{"activation": "swiglu", "rope_fraction": 1.0, "tie_embeddings": true, "parallel_block": false, "init_std_o": 0.00311, "lr": 0.000596, "beta2": 0.98, "grad_clip": 0.5, "decay_shape": "linear", "final_lr_fraction": 0.1, "batch_tokens": [32768, 65536, 98304], "doc_mask": false, "dataset": "wikipedia_en"}
MLP neurons of a small language model. Each row is named by its layer, matrix (gate and up: input weights; down: output weights) and neuron, and shows model dimensions 208-399. Each number is 500 + 40 x the weight over its row's rms, rounded and kept within 0 to 999. Numbers have three digits each. A neuron's up and down rows have the sign that makes its largest values positive.
After each neuron's rows, "fires on" lists the tokens most often at its 100 highest values on Wikipedia text that the model never trained on. A number after a token or word is its count.

L2.gate466:470525529441471569433512463578490444523443529516511529513478495541534535542544472535514480544452530439461504495479538475511478486455551545543587475558501508461484549461446504485513537561582469546595503466507514551506554452536511474461544528485477493457543480479573487502470480450550514488456561465516569427467478485516529458483456446547504491482459493604503521557576417514484479523527537521474502523556528483459445414572544477533484504516568530512566561458525488572444480501558476456484523494539550502524528510534477505469527372478499543580499519514531469452520543578481503487
L2.up466:513532495487469560407425533464452467548522499588386470470434451433544513644492442498502431561536434446463524554517503496545544569542457493507522461544511556455525534480487478502495497488476468485589403499490540485491498498508593542463548506506444409474492506435430518578523541535513505467509479506436515523493454490471445505496493403439509536525464449509557449461478467490453501473524505482500537574458512456450508502519525474465505529502520551445455508486435563462494534519461500536498496436506455537560477462537492526502552461594432504469491491500537545487590478502547429524
L2.down466:542544482461518584422527504492520429525490475535472437528473463480519498475562510508511459449450518494530530466447480493489502531461491559493545516500544511440488475517494503456550475468460474539488490511514427505553471463508516505528536507488456479485496490456539440520548553486543505533488533499491556497473464489456459493511546462560436451522493516565515497485568484513451486472487545520495468447467507439478514478518458457506471512570536581454499603591500456558475527466520502496533510456554531528528558516508647526439490465502491473477505540493549535473497499527507465525
fires on: "S" 89, "s" 11

L5.gate677:527543515567447485499523466491508438533585569462504481604460480519497441493472572460495521491511555512437523440504479514570490450529518443425509525487450501483453502502524526560626538547556536521476519553556484445508488559563455455495562514493500537509542467512451554480562553549550534481513526465457527443497479470465508533529431574489518469481502505569486504545540519498571503567578462476487451480529494525498470497566534512505504472434566476467517518501452524477405447479559526510416482566499525494490500388441529454494461520528482447570473452531471489455559513469555468490
L5.up677:489561568511591375511427525468470481500473538526540543429468531520535428544482564572463420554528474570511464468486527496610507440468409504511540533539504459465508500492463498429517497504491466494431498483481473452508537495455497509527565554501469529478506488475435526469617522504511481604507551503492549478527478491506469494492582496587475515543546422485544463436493510501543463563445504550466439537465531440506521537480479479438581469540484551507597519510517528540468501494463526502450476529457498494477477436524473494496508481392504561453492519560469500514535537474486528560
L5.down677:547554512569530508485523484479466478486620441462467501556476508559534542528440526496539462507516534449503480532509480482479438456546512491430533476434411514527487524546517527570605520513565426441493504489527559474408473479503494511520465526509433545403486480480571471466464473508506629554495506442451474463541557422468513559504488494451503457521473493541478529529507460461496476529497476465514516465510525433512457507488509462544520479507513585525503450490505550486427544461569432477525468512529485520475503498470514497498468474551505521482449445529405522591496493460531528489
fires on: "'" 78, "’" 7

L5.gate1360:422512495547482403497502531529523503502447462461464464550518430487493479441436528486440535510571526490536459494508533499512553461546472512562510529443481530491481485506530519460503529525454525503506493495424546491496514503534497517453505506485551496475558521474465469524555504437517457467430501448498460483524509446518511443447565527578548528536517526498487465529530457488555499557482450502504444468494520537522570486534480548537463487452513504577589462564484470456479524436581467522500523511517529417492471511472524530449554520536532509481539566520501449474429504545470514518
L5.up1360:462502459519497550550525505499501509491495497473523572552514536381532423541412520423527507448546487480488554529549523507508527534505566465523479445431514465507481535516431529543535453463490524574539441592494541414493443496465497524488497452501461488543502489444504518575477529538503513403517491463508474484598501485558494550478501584490540441574406491503475493498432536437540464530486477555586545480514547525516590531530515523477530479510519505476408441460576507541531463497569566581494475535461520536499517473501511418455496526468552455538567506407469465485493537492523461581
L5.down1360:471487479482493474564466440523481499415486531447440479461472445453495497512451508524481496513540550463490485561477437523525543412559502514564441485515576483507497474508503501482577508490564504515505537489433502413674450509483442457528428547471457566506491504469501520598445550495615443498488491522523499477473516447535450487554550546508549514530538512617500451554526461514574454469520494584435455477483572519476511493515494539488482452534587439501518435482520485466504543530513537432493475475595491466523494467574530428550498500503462511545621494462549470494431509478404443524
fires on: "\n\n" 62, "\n" 29, "in " 5

L6.gate1653:466548496437484476508479520447501490563498493580558564495448460493507437473534426522515520530469430554505559441407481529539462472482483597504504546543512510475506509445433486510472493504522536440531423491493508527535509509494502535439523487540519520520521485527458525533480529446554443454436464477496553455461514505487517442464529481533498571498535498471580500454508584528430511530501504572481468509554533491449485487473523517497542540517515506514519446501479511491523488448474558518539546449544500475555527542562469465516493442520470496426481434527466513519484498556508539521
L6.up1653:532546536499421495561535447511522464423526466560461488491513469463495456479406476469486476478491450419492569469504497507400543467532485496532499441464483492469487449514462474521568489560463563450509518475463493503506478507499548511569528462481543568566496483536539442466537519484489569541471511456474475489468461551499528523558485471536514511504573553516460399481535576532504528482537538579515489469571483440550547499542469512498489464449501455533511461436462445472500505484541472510501531456514487414531453469561531518499594525553538522595504459462441557470456490527518470521
L6.down1653:503532521518485480497475487506511588543475463586546533455489488512465563510481473426487505471444440538482520535453458554486502489499468508459494516469452439540549467502437405486412522517450548466513473442532492462461600489469545533467557488552548436499484491463423514529467507531498571543467564516511508477553521532557535464510509490465477492510498457478586528551482529513409518557533565564530396499592563472477497502538537542494486530521406510519520581530470523482542483439442483578479514447513499523496438513535544483520504519503555535411530488495524512558479484497516487450
fires on: "is " 42, "are " 13, "to " 9, "has " 6, "also " 4, "may " 4

L5.gate320:491528439555471513499512452509538564541517509475452464487485489464531574446470463463461540520556464528523512464517500549487502510502534516521518530442502561582487568477430461553535509558478503492525489473509474577486503576467496559514544531496458542485443512508455502542529509457567465476492543529509515537517515488415434543452512491516527479598533450484587518494570560393469544544558485497464535478506596494544483513576508537564508505487503471434504437477457458529519460485493526519494454484526450481530523466464452507461532595489497525516503492491476478584488497484457436551
L5.up320:523574477519546577510497502477544496490548543472525449435495531534579510482496527522513507489520464481429555470436484539384524472462425464517459472482495446544445560507481526515513541558539507461470533500550471543483505419534508474506535482472487475524515507547523524480451441466529550567487482384525568541483432550504505443581460529491544509516475458450537519547555543504517545488567527485495505429557540514512467462525487490472485406551523636454490494490465516532505498468560566488537492561515456454566530460521493480537549487584522526483529421485487417494562539452412475489
L5.down320:529479460502538473543517444452542480509493476572476539498463558500492526487482472476514481448535461522452458434530481426511534455513469571488467491564479478499516620497532488466432513442501530483564452445578502460334487443492427483542511485521493528496419489482442473434560476534540462464512520497472506480481633550505460559477536555506525488509483488493526542501521487389495581555509466521497475550531481559528471596504464555500498444510442427471416488514522469437535459583419555493468465407464467552561492453492541527511463559514517555500494528514466499516540531543430439484
fires on: "= " 19, "is " 14, "as " 6, "has " 6, "not " 6

L2.gate1036:464537471551517465520506534483472505461442410474481512513514504470463475547519538482552508448536431501527494535470434515517498532486470428487543534477538471421541526490553474463494467479554470511528525602508498539524514459449553529508491454426500495524489562546556485456491519455531450589455496514528453524560487497456524509445446471581518549498472474524446509446474502504449486526464483501425542485457509511437554520515428514510521527521520507485456491514501463521544408508547465530446528455570506546464448505541528440488447500424510540519547477445509514534512558500443431531
L2.up1036:510509597582473545506542483456484458507447549561549460527512537483479444535514500524543486542495478478477437513512490567492489478524420566514541514570528503488501495506583544545492505496463509485459603527429417528502467547496573523447507510484489487497462590516462561475479486491470632522479426500501490489454558469452475500433531484517552471462483491452603550444497518483548536513510523515500485532545452463513510498425545517535541514538456549470509457508537511472489502481513477493468560471525504530562502499454510467475534445508513494488472454493508569511491550494442554460
L2.down1036:498434481518532567446558466556504465517484502568540514495478557532453502450518435580432442524523535533498495529556519492469554496514481512522532553492484487466478558450544557451465422474427445416538483444524467542478516430504530488548512518528448414537482491500555428462491526552474515495492507525520499417477534485502499518451564565522548513481467457517531550507560488525508442523489538563507523517485434607463531426438545534443481553485464542454526526518530459465495513534527541466512502589495551540562456464514574447511524421471530485524424454509557490452436489460460491459
fires on: "N " 14, "ch" 10, ": " 10, "n" 9, "on" 9, "agu" 9

L6.gate468:440500521471520489467461522496515514439541536579483490495490451486487504466519454519540475511454533488510428454569539491564536351512515460511573439510482501504469483474543475534545541478560489545520466480427533566536522495460450504523453530498454559485479510533454522478617550547538566605490557542540548421498450447437502519511527480423519556444522544455519576448460500487441505503530507447496462423501479459507426556616521541459495504517527438474541474464504425505477414501540510451482453521474535476522559539465467501472459490455474472471529515504485555504546552481541546545
L6.up468:513523490537469435551530497501526507525569509450494512507489508502471522545426506454556442574520441452530476542492470445538535425529530445476515478548500525524415482516509502461570536506544480482476518534540521591517479519471451497513457515478524487504473545450493512507529507515535508467530510532505424450520475453474444535500457497465467475477424565548450438479535426494523479568500438493480480411470444496499479484572520539447514510481510507477476582514484517557538486458594506438489460478542497565528502522475454482534552482452464454539577498538549532493515561481554543466
L6.down468:478585534407490465478508532479483493575471482517514482493526509476453538522488535527476505568532470506482475482525476553463509550501427477567503501577480517473500482521524436479510434551512497439431552500479509541447498488495564507541487478435425494483562460495536515490521446423459472545521460478421518461529502488511528497460492417476483474516440538486503517575478493557467491536542487515435506504491420465453467474468483522518460481518508548433542491522460525453425514467542527489487473522487491486450456432538495466456582475466479532497489486522503513474496587499475448466
fires on: "was " 70, "were " 9, "| " 8, "had " 6

L5.gate431:462531537545488492527448469467527546495414548581567477429512501484516554475528448463444501531541438513528479555545407555495515495489544499519518529478550474536499559512479473497491493524552522439476485458470530509493529544578499584505476492401484530507472508491501464500492493533561393471514535513529477495540482430461489500543478566606542472485551516476523513461570543490469423588482525493436470453500532413522483535510417528535501429469497470480515497488454517547487587476506396503593490471482500485481433509474454531499537422471504467602371519553456525538512539447420484483
L5.up431:483570471487496560536491529471531494507460470514520504509575520509596467478467496531519534442454525501471545480474558545477533520544520460545488480551500580449416487472545469497506506537463454538417480464540509474498496490461497468517493519539505607481507502467509552537520469469531497511471435441508517445554499446477549447520443457488471438498558562518511531483468547436432482568484561463505549460477618499541508494492499596504514480497512511570469541512529518510476507479543496438512519498479481510435459570475527460485455526441527468509476540507520479604539523506598547451
L5.down431:527459487526467439499522557487531514433458488519469494467519508442524443480562507544483533509515531507448483475463487466530480519500485539485505499541535506510545601536522479532547544518462432486525480515484493496471516496577486498540508457438444571512535422472451478495432506536536551500503436564399511473513479459471442513475516526502453548515485510513528490491521486390500512531550540517481504480447503502460444497450559517499458415486563471481521444499497534417472414487613472512559468504478475516500520483458560477492480469431495387518472516538449476516476496403444447446
fires on: "$" 16, "to " 15, "can " 7, "a " 6, "with " 6, "A" 5

L6.gate1495:464568523453460419597526484505546459438564539398579524496490435504528447454514459507510466538473412505517481530480496429430497500456556477475449424462477476544525513475545545544441526501519552456546469486456557524532513540510544556469430511520533503441534483513523496469533564461539447507507514495535468415445458468454511478520454531540531508524419403459479483508500502460484467489477515463500425537552503510425521494497495452484524539443442495475555474554567447413473536418493470522497502499483440449476550521541514503500431442519432534508489475494532489518442540485512488459
L6.up1495:488478521520497547463484532503525546522444514499555510589444526506483487546485493465467508454564423487444565527454470516518478540458411585531516465505451473573526495522453482499431519558466484472460483512512474504476458546477417499520433471453546555497521533566486587443536531560486549515492545468440536562457522556515454519571497449500496485487440564513513461520538505509462541483513518527462473483425527486411501547535461511493487452523472542475549527467496485533535446483564481480492478521472471455502522424542488578438480519531477490553432533503448512483428460597501462493
L6.down1495:533484513483508474577500517517510485496576565517430527454483539491532485558507557539509421506464520442516547484503502520361474500464518442543561536557456522524563379501441489494480500466506508423492524514488552525548610539532438504462509522530466493471533476528442516540537487550481416481478521598523500448492504520543508534502514490500542519480488489436554534607470538473524534435462507459497477528477406556447437460492469486472503557513504528460532469511549469473485530458411449518556567505449507549550544543429503460530447491543471522499508503468478458518571491475534464498
fires on: "\n" 22, "km" 13, "- " 13, "mi" 10, "ft" 8, "m" 7

L5.gate259:444486438486508453520502574523454550484517527447529437471514520420477454462474473517470507535524382486473465489532547536561503526467537484447419509561451491499446536489482509463539511544501511508454449437519496579571459478489506492465486476524489467474560444534518451541464500486492437457506501458497539556516479503482482466536452585538512488485461517498531490517503533411577536562513500505459420474559518516569394471536513502510488498473500466502491496476527535501498493489544452544494459589522535450523506557478498565408472517460484510547551485484459539535468508509471527522
L5.up259:486478543495503443498528518471507574464499483524464478469466534509434529522412447510463565518522573516502547530499497524513542522473440521453447470549464441552430565525455464552527534486473537462463506498495461540495475466532451530452465411528527481458505467515466480548493453536547462428489523475468500529495487509429506490587507560490438497538463519565523515462491469392481528512472559490479490487445547476522490566503442564483464462565515539543499454481541534505462515463497482562511523499491509513503499525502478548467455536407467520504444498464444531484407489532456511468
L5.down259:480496565480505469483476480517516490494517438543478509504472527526506505504470421459493564493512530472535513526564457510505584521515416525480451495525451498496469512479519521436561561536573486466445491557448518467302494521505572476475581504502493497514507496551511469520474500465565484503487528498544496507500509505449530525498545508500491480504485462586574492461524520455506483518533531438505514511404527507479466537548438527525580499563505482500501471455478604489480526515451496486559506476478460501389453458525439570446492541515454530478456511453458521547430480488495504442
fires on: "in " 22, "==" 15, "\n\n" 12, ", " 11, "== " 7, "during " 5

L2.gate1541:541513465422459435440463514527477553517570506510477556463511510435493488553510527528539421512595469533542505421470485480535527549553490499538464496499490450550495513514542498522604536601510497564458493478501542439531433464544511529495508497428446501518565539489510485464474581474467515525470520456484581524530438499433529529520470490554517514467448505509445477554442526448581478556493481503395564484554516508441557442468492503516527478468491425428491425480491497467485480609483569528477586485473498503482509441514481442476563554495505493494556505581514493444531521547509449551
L2.up1541:516482499567484545465543515504525447641509520446475477504444466518529492525514471505487451530436490470406505439466588483518575398519461553494522538575503572477453446497531534547455455463448537484530523440509481456504504502475450462489469551538472496468538505544472485443533521470492528571485482450548498530478511510519486534451495445468476438474575519548523502507490462485469476616549501567510460477551515520546438529524488474490488524504511500474514492495443517505492481476524528526406517545511476553506504528464511429477471512461462564470510547541497537543479444503516505561
L2.down1541:509547495516449522500486499520494476540546546495510499479443494501547466485467549569471486542467496519547502487453452444499460461482531538553380493490506537548481548515551501498481538480474447486426460534470525538521504445528524406541425527488542467565546443469500559516444556433552507487468539457460562536516500437503463509440423563517494529520495522507476601402400500513536489548517464488491474494448478477467491494473504470456507487507478534563499536398523531509487481517580514520481547414465544553510468491486482496517539449480520506462504464527480574544523467438491494463
fires on: "." 28, "'" 24, "i" 22

L6.gate142:407528502542481553551474541469489480559512505531513411581515448484500507441480517494445481491459479471542467512470407476471479452531466498508487518510511479458485442486508501498433509557527480517544411509433484507496490530487447537506529560453545507492521445492583454507491518530526488518462551506571462468571501523510569490508507458522566459607483498500527498485466490512523472502503494535540533467565521468478448467513456439470475463508489542529609567430542472500546496417517476511563516470437512409511514525455521467476518466463470509481437566569523521512526522506449561509
L6.up142:511534494525518537520480445479481466571502481460470530529497474512442481493505526567500477500537469539507454535449552496507543518461481513525525540499503504527449484450516562553405524525536471477500501451455496524520538570507456525497517482391446536436604497472487501527528515518455495461543477506486504520510525499457528473458579494491528492449508430604482562488477496450550516523437491487534514416511468501477440418478524505469526524490517458470515449462550550472506448478447529545530502542510453406486483489513507483475518409446524486482514603518513496486500566459520520525
L6.down142:467580478460483536431471479512509467463512489500522537469503478461559516532509524483458528442535470466491537556511463533490536543472468490444494498498522487479479535503503587364507464481488466530490558486469513461562534547476416546486542499498467507499513474479520480522545486517529428504530486510433450443550491557513529453468523540536524552402478444513505518453477522486518599553556517475498447445443467456478573394465402506463556459516524459456480444595543530498480514471575426536520442517528428522552507495572520452490563524513462457496472543504498456507441472475527459554
fires on: "200" 42, "is " 12, "\n" 8, "\n\n" 6, "was " 6, "of " 4

L5.gate691:504527463477500538512470514551492501545387470510474538530453520500560483439537497542467451506448542478457525462501488515474478478467622473421543544440426533490541509488523496510458541423484500522462513477463503475501457423484462525417522526511525518439562504528485506544482495465464544571509484475511488497483381445536457487498518546494460473535499561453518530474485499494496415542491492466551488525489484529465500518632533458514535465559495520541411483487479529473550543504514485462442548559428508507538536499533460458470505462427475468503507442509417468523534510515478507496
L5.up691:521459516525523436485518480483531509442427448534555488519541508490419463504523451562447581528499508525504426521449521557544576501466484491505518529556455468576534538521603558413392484472491563388482523496471505560521461445488507516465503425488467528455457466528483526501570451400531518467509551458501472590443440459409495463497554495506546489480452464475500501469506454497528538520518509527500457484471465459502567527432531555504541521562573507535492453512528425483514526479514546541486487466427464501497562500496522491519366463494473531518486499522537529489476514592482461537
L5.down691:505471541458532459506519480364565444559480503506512495520491487571463530546508541516503539523541457471590519504487499557483530474427505508565497497449503587479524542510585475474499500496506530516497494471530439507453475519470504457430463472501512503476519557489491519543504529506513544469456556490418525531466526463458499546510478589470490490546521436431471499474562523450549501499591459495490528457448486523546498583522560500530454429467542520482532563529506555471460469508533500499541474505495394466493444481501443464489532512437562453548542533510564484455478490481503512507
fires on: "==" 34, "== " 17, "\n\n" 8, "that " 6, ": " 4

L2.gate1374:463554520455472549513473531480509437521493551483489572488456522485481558522460459461438507499479524470539540450498459478523454549503532523416513489460496507485465550460430515450443465540481477511506510452515503570504540512413496470522531538492459501503492489477473481532471498447512481489525451507504522484529505445494493513512525525498505511502513455473490519445510482472452560449486443455566526425556522462483526493503515470502525518474487545520511561555593482509446505433561481511488544532443491503415494468503477561453498433513536533578473504553570510526529492480500507480
L2.up1374:538563474409389468476496445557448524518471495524465480427462535465508412491490502525497377480436537599423512558500475518428467504507527515544510475477491530483445551472498470593566538490523518453501539451517509450492536522495507542518496488505531381515480518524453494473426469483506539488545494464485527503584453478530507552537485518539462427438483471468531514409472575437570509438494522505475486520561486502495520547433500462471459486444582516539539466517421504498383483511479484521492463526470429530461560549539506498506475422469446478546434443462517494477536600541489445523
L2.down1374:469537480477510463457520459493453529518484468464576439510484451511497528481495532486429547457465552462561533453492517488481473455527429549481499450453482529532476464448542509568527478480518549430541550507549498509609476484486557473489533423466437485473457500482584451443528457496547473553493503531508517495444476473499492487511504553600511566482549499555483462480519476485533602548520460523566550418525490438510465427452466543515494594541580505469529531520481460597445492487473526494514481537544525497524528493490594499445541559489487474484449520473462533443408540469445515471
fires on: "s" 61, "exchange " 4

L6.gate231:529539459546566485573567493496525521480517453597491485507465572473517512525543508573427399521551477563546482516399485549510503528528495529572446525453486531455589508545469487495500526529546442446496515489509556527511573465560502540521473499454457596478535458546515498462486481509541417548471606498492497530530512465527475538533521543499504535496558475553496528515531485510495487519529538574441514551515549483522500517540521502527546530433497492433520420594457550495516471572481515510553490457463470459570534490447525407456423514534469517485507494495565464620467496527430460540
L6.up231:479512537514552493514536535513485552498507567508540528468479509445500498526387495525499529506503511480507479512588600449537482475466433513541476548542517481508533497513497547538433467490497516508449529551426498490524450456573529487422454506475541520537515533580432507473456516553433409429491452504509478439477510552448504501549494517493424478465545563521558483465485418516521508480479446464508478501498528511589467442544565477585479523407429530453450455426450556495488485487502433472469455498511544578559468546510529528435523484503494562519535558575457481508474515487472484509
L6.down231:497494445547536469499555485507475461443497488514431579569499512470467520526500513565538459603535532491526474533462479504544583515452556456536498494514461514560498486502499494460494483477492455509506467498593508545426558473505468546536488494431499523479468510504528516491509446490486432496572437439531550508565561560515547463456459507465496546514526493567514473473534477519483546515525549451502535476533517483488454539571526540439472473524480503443521495476457529472543507494521503479547434438486476540480500502535460508472518482392502493506565482536434428484470421493451495472
fires on: "to " 44, "not " 21, "can " 8, "will " 5

L6.gate539:478514530472505381504504505493531470422549449535432475449504454466565463417512504417484531504490462515489578447559431418519585462583469494500494501478538527487453508456551587501557490586526527494464464417523493549548490455555525535531496549461504599505492482468460505460511498501552557526496522498530500483468471459541381506525483511499562518507531450519467527459554516439515492507505530549488485481517520442546482458513578507497462511514521530498474505500539510502547414477577442516487455573469473528497527504487499514474517505552447481521471488546547626536508543511482531495
L6.up539:548530517449497367518483462532523509484610455517484475505541527495546479469453541420546463494546499470487531475562442405528519449522487511526479442498538514457511482457526498445521485482525552522467434406543528484520471490495502554522499533444457532599524499420548526508502464530531527559516463481494481504480546428467464535440445503485527453569437487521516449543535526462560473477475469522485477466484468553491507508509463553454486478492425468508486478500501508541471451473493457461521373511425498480449526456532485461579497533510526522500447463472496476484525496486486497531
L6.down539:474571470488452510478470452522472476547513446472503524526548467485423485500457561487469502518508455429499469476541499466457518604529541553459447447538529540469508540528453500432428526472489480530460463578501546453383468525497531520542471497491484481478532485447475517501482527462513480497509482463412519426551415521546486521474494534444510432531466449567532467451524522513454498504486511558479592509448498536388474462420466541471484480513435534484470457469533506472448475498526535507503438507480432519469493473467552483656506551451487520497502508482452438548488544497461516534
fires on: "is " 34, "was " 16, "were " 6, "are " 6, "shown " 4

L5.gate808:515517485565503562505571484505553415436466505465481466563492529424567524421507547504527469534417533435533465582539546488501493442489583468497539555455502429446517473494549431514484520509557517506488483434398503476487495540467525425522473488478511502458452457475503470566490475482608490556457471513534428480573487408537451525430521502489517450481500507514544522442435529537469496501469440546477449483488490548506513474613542466509492583498556516529497517411482502480487480557463476506527524499500529491580493502523497504433415439461520475515515521515476531600546531515582446452
L5.up808:507487493512559547491541464512534419506511509498538520447517482524533553473447436509496501518494526461507475444518494451511480519510490485510496534538459517532467536510468493533565509479561486458527562461484488542526464500463519485541485541490554517455438520534516511457431481441595553525449484497467568447562515531520487505468585481533474456381483572463459497486521505506508550512561459508435556519466436460480474526473509506507410530482508487483513530530568490477489470458486488501482537500543509545545541436476535455472483527409451487522443501451472519422520569481540441507
L5.down808:543494479540525461526449460557459481485488522442460536455503525515468524489477416549529485516501520501495432461524521472520526449467422481555527525561466435528470491506538455416517475497531465553508458491498491480440484425423489437499433440486469496412554404516463534460479472538514489506431519501463419494500469475472494510477521474462470480507478504499490531469551462469562515442471512486458468510459499582579465502489599551525470547482448461428550451592437548516486397504524470512449498532495515515485532505557475431544543497508520486570531495486524464512487526475435522472
fires on: "that " 24, "–" 10, "which " 7, "Title " 5, "\n\n" 5, "sp" 4

L6.gate34:484504516531493538562496503534447495546420452456509434546516528517551460484589480490453496506484480508549468500523548546398533448512517521518430465459459549531517448509522537498514414550494478396507469521500490516501461498489479545507503501470559559520508517476408418528433482485526523582528468599475496460505568471459519551513498511538545511520438513538494581472550490437494506497503479591469512516501552500515506487568440532472458450502586526496485488476524457545475535498521497530518499518515500493463451487482478431507477450552455470493471586442480557467426594476453498535
L6.up34:451512479548506543448456484513582484560437460517546501463516530507483537505489493539503485467544482566561538507453469566551487491470484569510440472602542454476424558548462508494500539497505546480519525550497519538492481478553545499495504515511515525447544467486565575408511455528469493487500531505453422477500545498530522515445490558396494549558486509559472547506485478504516496494561476535471498461438541502550470529475471555505496542538530567437532407481499553418455525518473442499499493450497477544512493512500495483507518581507517495427485471511516443571502490512490474542
L6.down34:497425413507501487462476485552503447497476469499574571468531516570476548497490479532492487514545470497478439516476486419493469492526479515486494491521508499414539461545503529463463492478482541481557578478418571521666450470542512502495494441542487479457520474496435475434496468497516497549479486477379488515552528529426477478538479528535513463518536504539541490500473493484527542525526473522532443498460527543467504537552463542495496558464575491443516450494547509518445408542535456593538549495522476526516548476525522535457486590477480472497491456500520540534483480506523469570
fires on: "it " 14, "was " 11, "is " 10, "It " 10, "1 " 9, "This " 6

L2.gate1078:505493555548463492491563494471480478462424512488518449460490498493487467487494449462496454455473553530565432555484462499542464458536516546468557555468548533522566485514491460561391502492551481507469528586540480528542511458445533471523427500553543568489470442518521508444437433483459474517496547480490534468399529513474556420454531493590547559514534480563430512476501582518474494588483474596459521514511483508536525535488489440452496563450482465445447556487496466515519473498623491509448517515463531466558541570502475462436460457544488477513492476519369573538518503462452432539
L2.up1078:408449486503532441454530510524499455506490443484591519541558526531462436505479490538487411554465443566505462503570515538472492528544513480529523579520485428529514519464523545486515460473538515500536496555530540471504505560436488486501466484454472560555477541434466506536449446531490480461412447506512546445561527489580492476510474449534570466510490535544504501510569528440500534506540502527487471451535510473573538451501479547481472472579504441435456527535479495449483522493497451510516424539413525430427535519516528482519408542474479485501516563505513504552511449451517558556
L2.down1078:460468490460512432513549500485431465510534485525521507517547527501459501496547588565488481575497495592535465472563523458504523388572516529478509472503503466504495522498466502540441480538485492479494497457528492527480452584452461486491521503530516481550497547445523474495497509512512523503494509526458522471515537474495505444508495496517519507496546479531504345510541582438457491441497535518428485524441445458555436603522564493540508491503497450463512544495510490456456524517553501457505499480539501524495574500449572494492432536604489475423479504465502467552452559481451509552
fires on: "Qu" 16, "Z" 14, "z" 11, "well " 11, "qu" 8, "gr" 5

L5.gate1681:415587487466556491494468601493487533557462530484537515480454515502494485506505522434504500522444441414550453464487493520494427369509494518473578568513512473509505423532463581438478510542548455433469538522479519429517526514525509443480552489491541487459529446551560451545535541438530492508487559525551568553538468527523468477567511510524532505478522548525452529504557442509543564577516486552484491450507519497538528419543509539474488557560594486520516520562533399511534485488566477468394498516462505466526495548471488475437468530522494555524461451500471585537520484518503534577
L5.up1681:486506523552515544455495516431438485502476424492517475500466552512567534507464544504501478542476491391521460476497463513441411502445498503498477534569551444477488480512489553527506504521531477501530574530452504486498500529481456522516515522492518527565535514516570493572490509492535547410476504456422530522536467554476529532491458481515545449404536482512433516546551465543484506548431615483463500453488447499499554483530430535486484489526547506511467538570543471520573512560581490482475495519518494502576487527453506439477430567477555482433429444552537572551528501436479500503
L5.down1681:570529508570505550415566490518523461557555435523494528509524517569565550470523486584517509521542487432490489503497497474499428570473495522502489559497515554492448520517523528501527515507475516515491519552573490515345544515473512568434529493480451523528487517415547573498498510521541562477499420540413493563486485601462558497420471490512540474504585465557529433452465540478482517451491453550486502485535539490467593457491457492509494492492501523530465486587559520499494566578538462505530450549584537523528472498503483490509488555515504458419487470501497473484514475455444448497
fires on: ": " 42, "\n" 11, "of " 6, "in " 6, "from " 5

L5.gate1522:499523445504485443520548465525458501492473526463537602522479526456536534422579508473405483500548501514503549530462491584447535489498457521503450443410503611492451548502462500486469517557540532461594534513502487492535459517509514519532450544444511501505625474544472454474454510511538495509499541540539467485546509474552520442488488568546514511399468541535513493514510450522516501482495499462488542495568551524482535488504556525539442525484568491510473539518486551534530522501476427534520524511485516401455475485531515499476452458483490468446472590485475491481511451470471546503
L5.up1522:497488512522506493588500516465522547518495451568524487493541535521518523486451457540519489505534487514444420571581556551560499455504554428469535563514453468507505484492557512523513413500454555529429410552501434520522455508481543554435420463506447528507445605495517569535564545589528483473434477529526531508493541484435380475554531506504519485505490477536508522490493416426403531578510534529528484463425544434585548563559478530562523515520505523474493491461531524478479490521491528467410538514476418581489529513482536491434484522391539519468449576432462473534490433502407376504
L5.down1522:518510470503522522475472433496443451541508519516488517499526493419576397489514536438467469504522504485534528520476397437523473459461386546520479460539521572546459510469464462506511554472540546472507501469479485479523484483528517431533519487470485530503564453483502491502412575537523441445564551498512494491563494505553521538534456481475505494489460537505560487513504427460432559499553456482505575494451513411536493546491574551476486509534508492541425536505491561526448468518499478478484539493494546415427446514581470458510485513563538462486490508485474472556467570460540468498
fires on: "can " 21, "\n" 19, "\n\n" 18, "- " 7, "could " 6, "to " 6

L5.gate163:456482467478457493543558527447521442496411542529513537556487534437480501484495483517521431572490470503579500499492493523508500470470470479484455466467526603484541568451476490459494463531526495462515488534408511549513475529490537492423484490518503548484518511515470548457460450489536548533418571436535427457553484464450477474470493510583502574545543515574519483496503523515492488493488495590458511473465523529631486562475527546469563611504542480544479504482420466451445491483554493456431457494522554492477490589527494499395485512501540519462458511445457496465485502499549548511
L5.up163:488441549483481546533523535412535503504500423490515487473494530506524547441508456533453441580458563510490435534533528538500509570464510573498488480503519535451462535494520553490548493491463575416469545490460488518480500507452540459485461509511568542604456563517404464454535438475596544523472492533528526487566438450503544490481472496550501480529554479479558524482554521470474545503459510592474461500460453518506531517536480483511544522506444506501498546475516535497482514443537489535467547497423486494403528572437532499490513492507517555449425452508549507551490513469485489571
L5.down163:438459572510528459427566512412473462493493460451509579513513490526491519382456509523478517523464530567535443523459496534414506531487489529539438492553485448536457536535531526526462516487489544521498523510445474499257541556499504469508529500489550473527540616484527487453562491513493578524495511481512498458471528549541555402467572510464476492539562485548493476461518495541490466570441500508513453501510489531570474523556538503443523550533474532490485563599467430448490507507531549489477530462437480381515507473433548523461467488502486435510475522514567527503434449548544505513
fires on: "qu" 18, "Qu" 16, "ch" 8, "agu" 8, "Ch" 7, "| " 5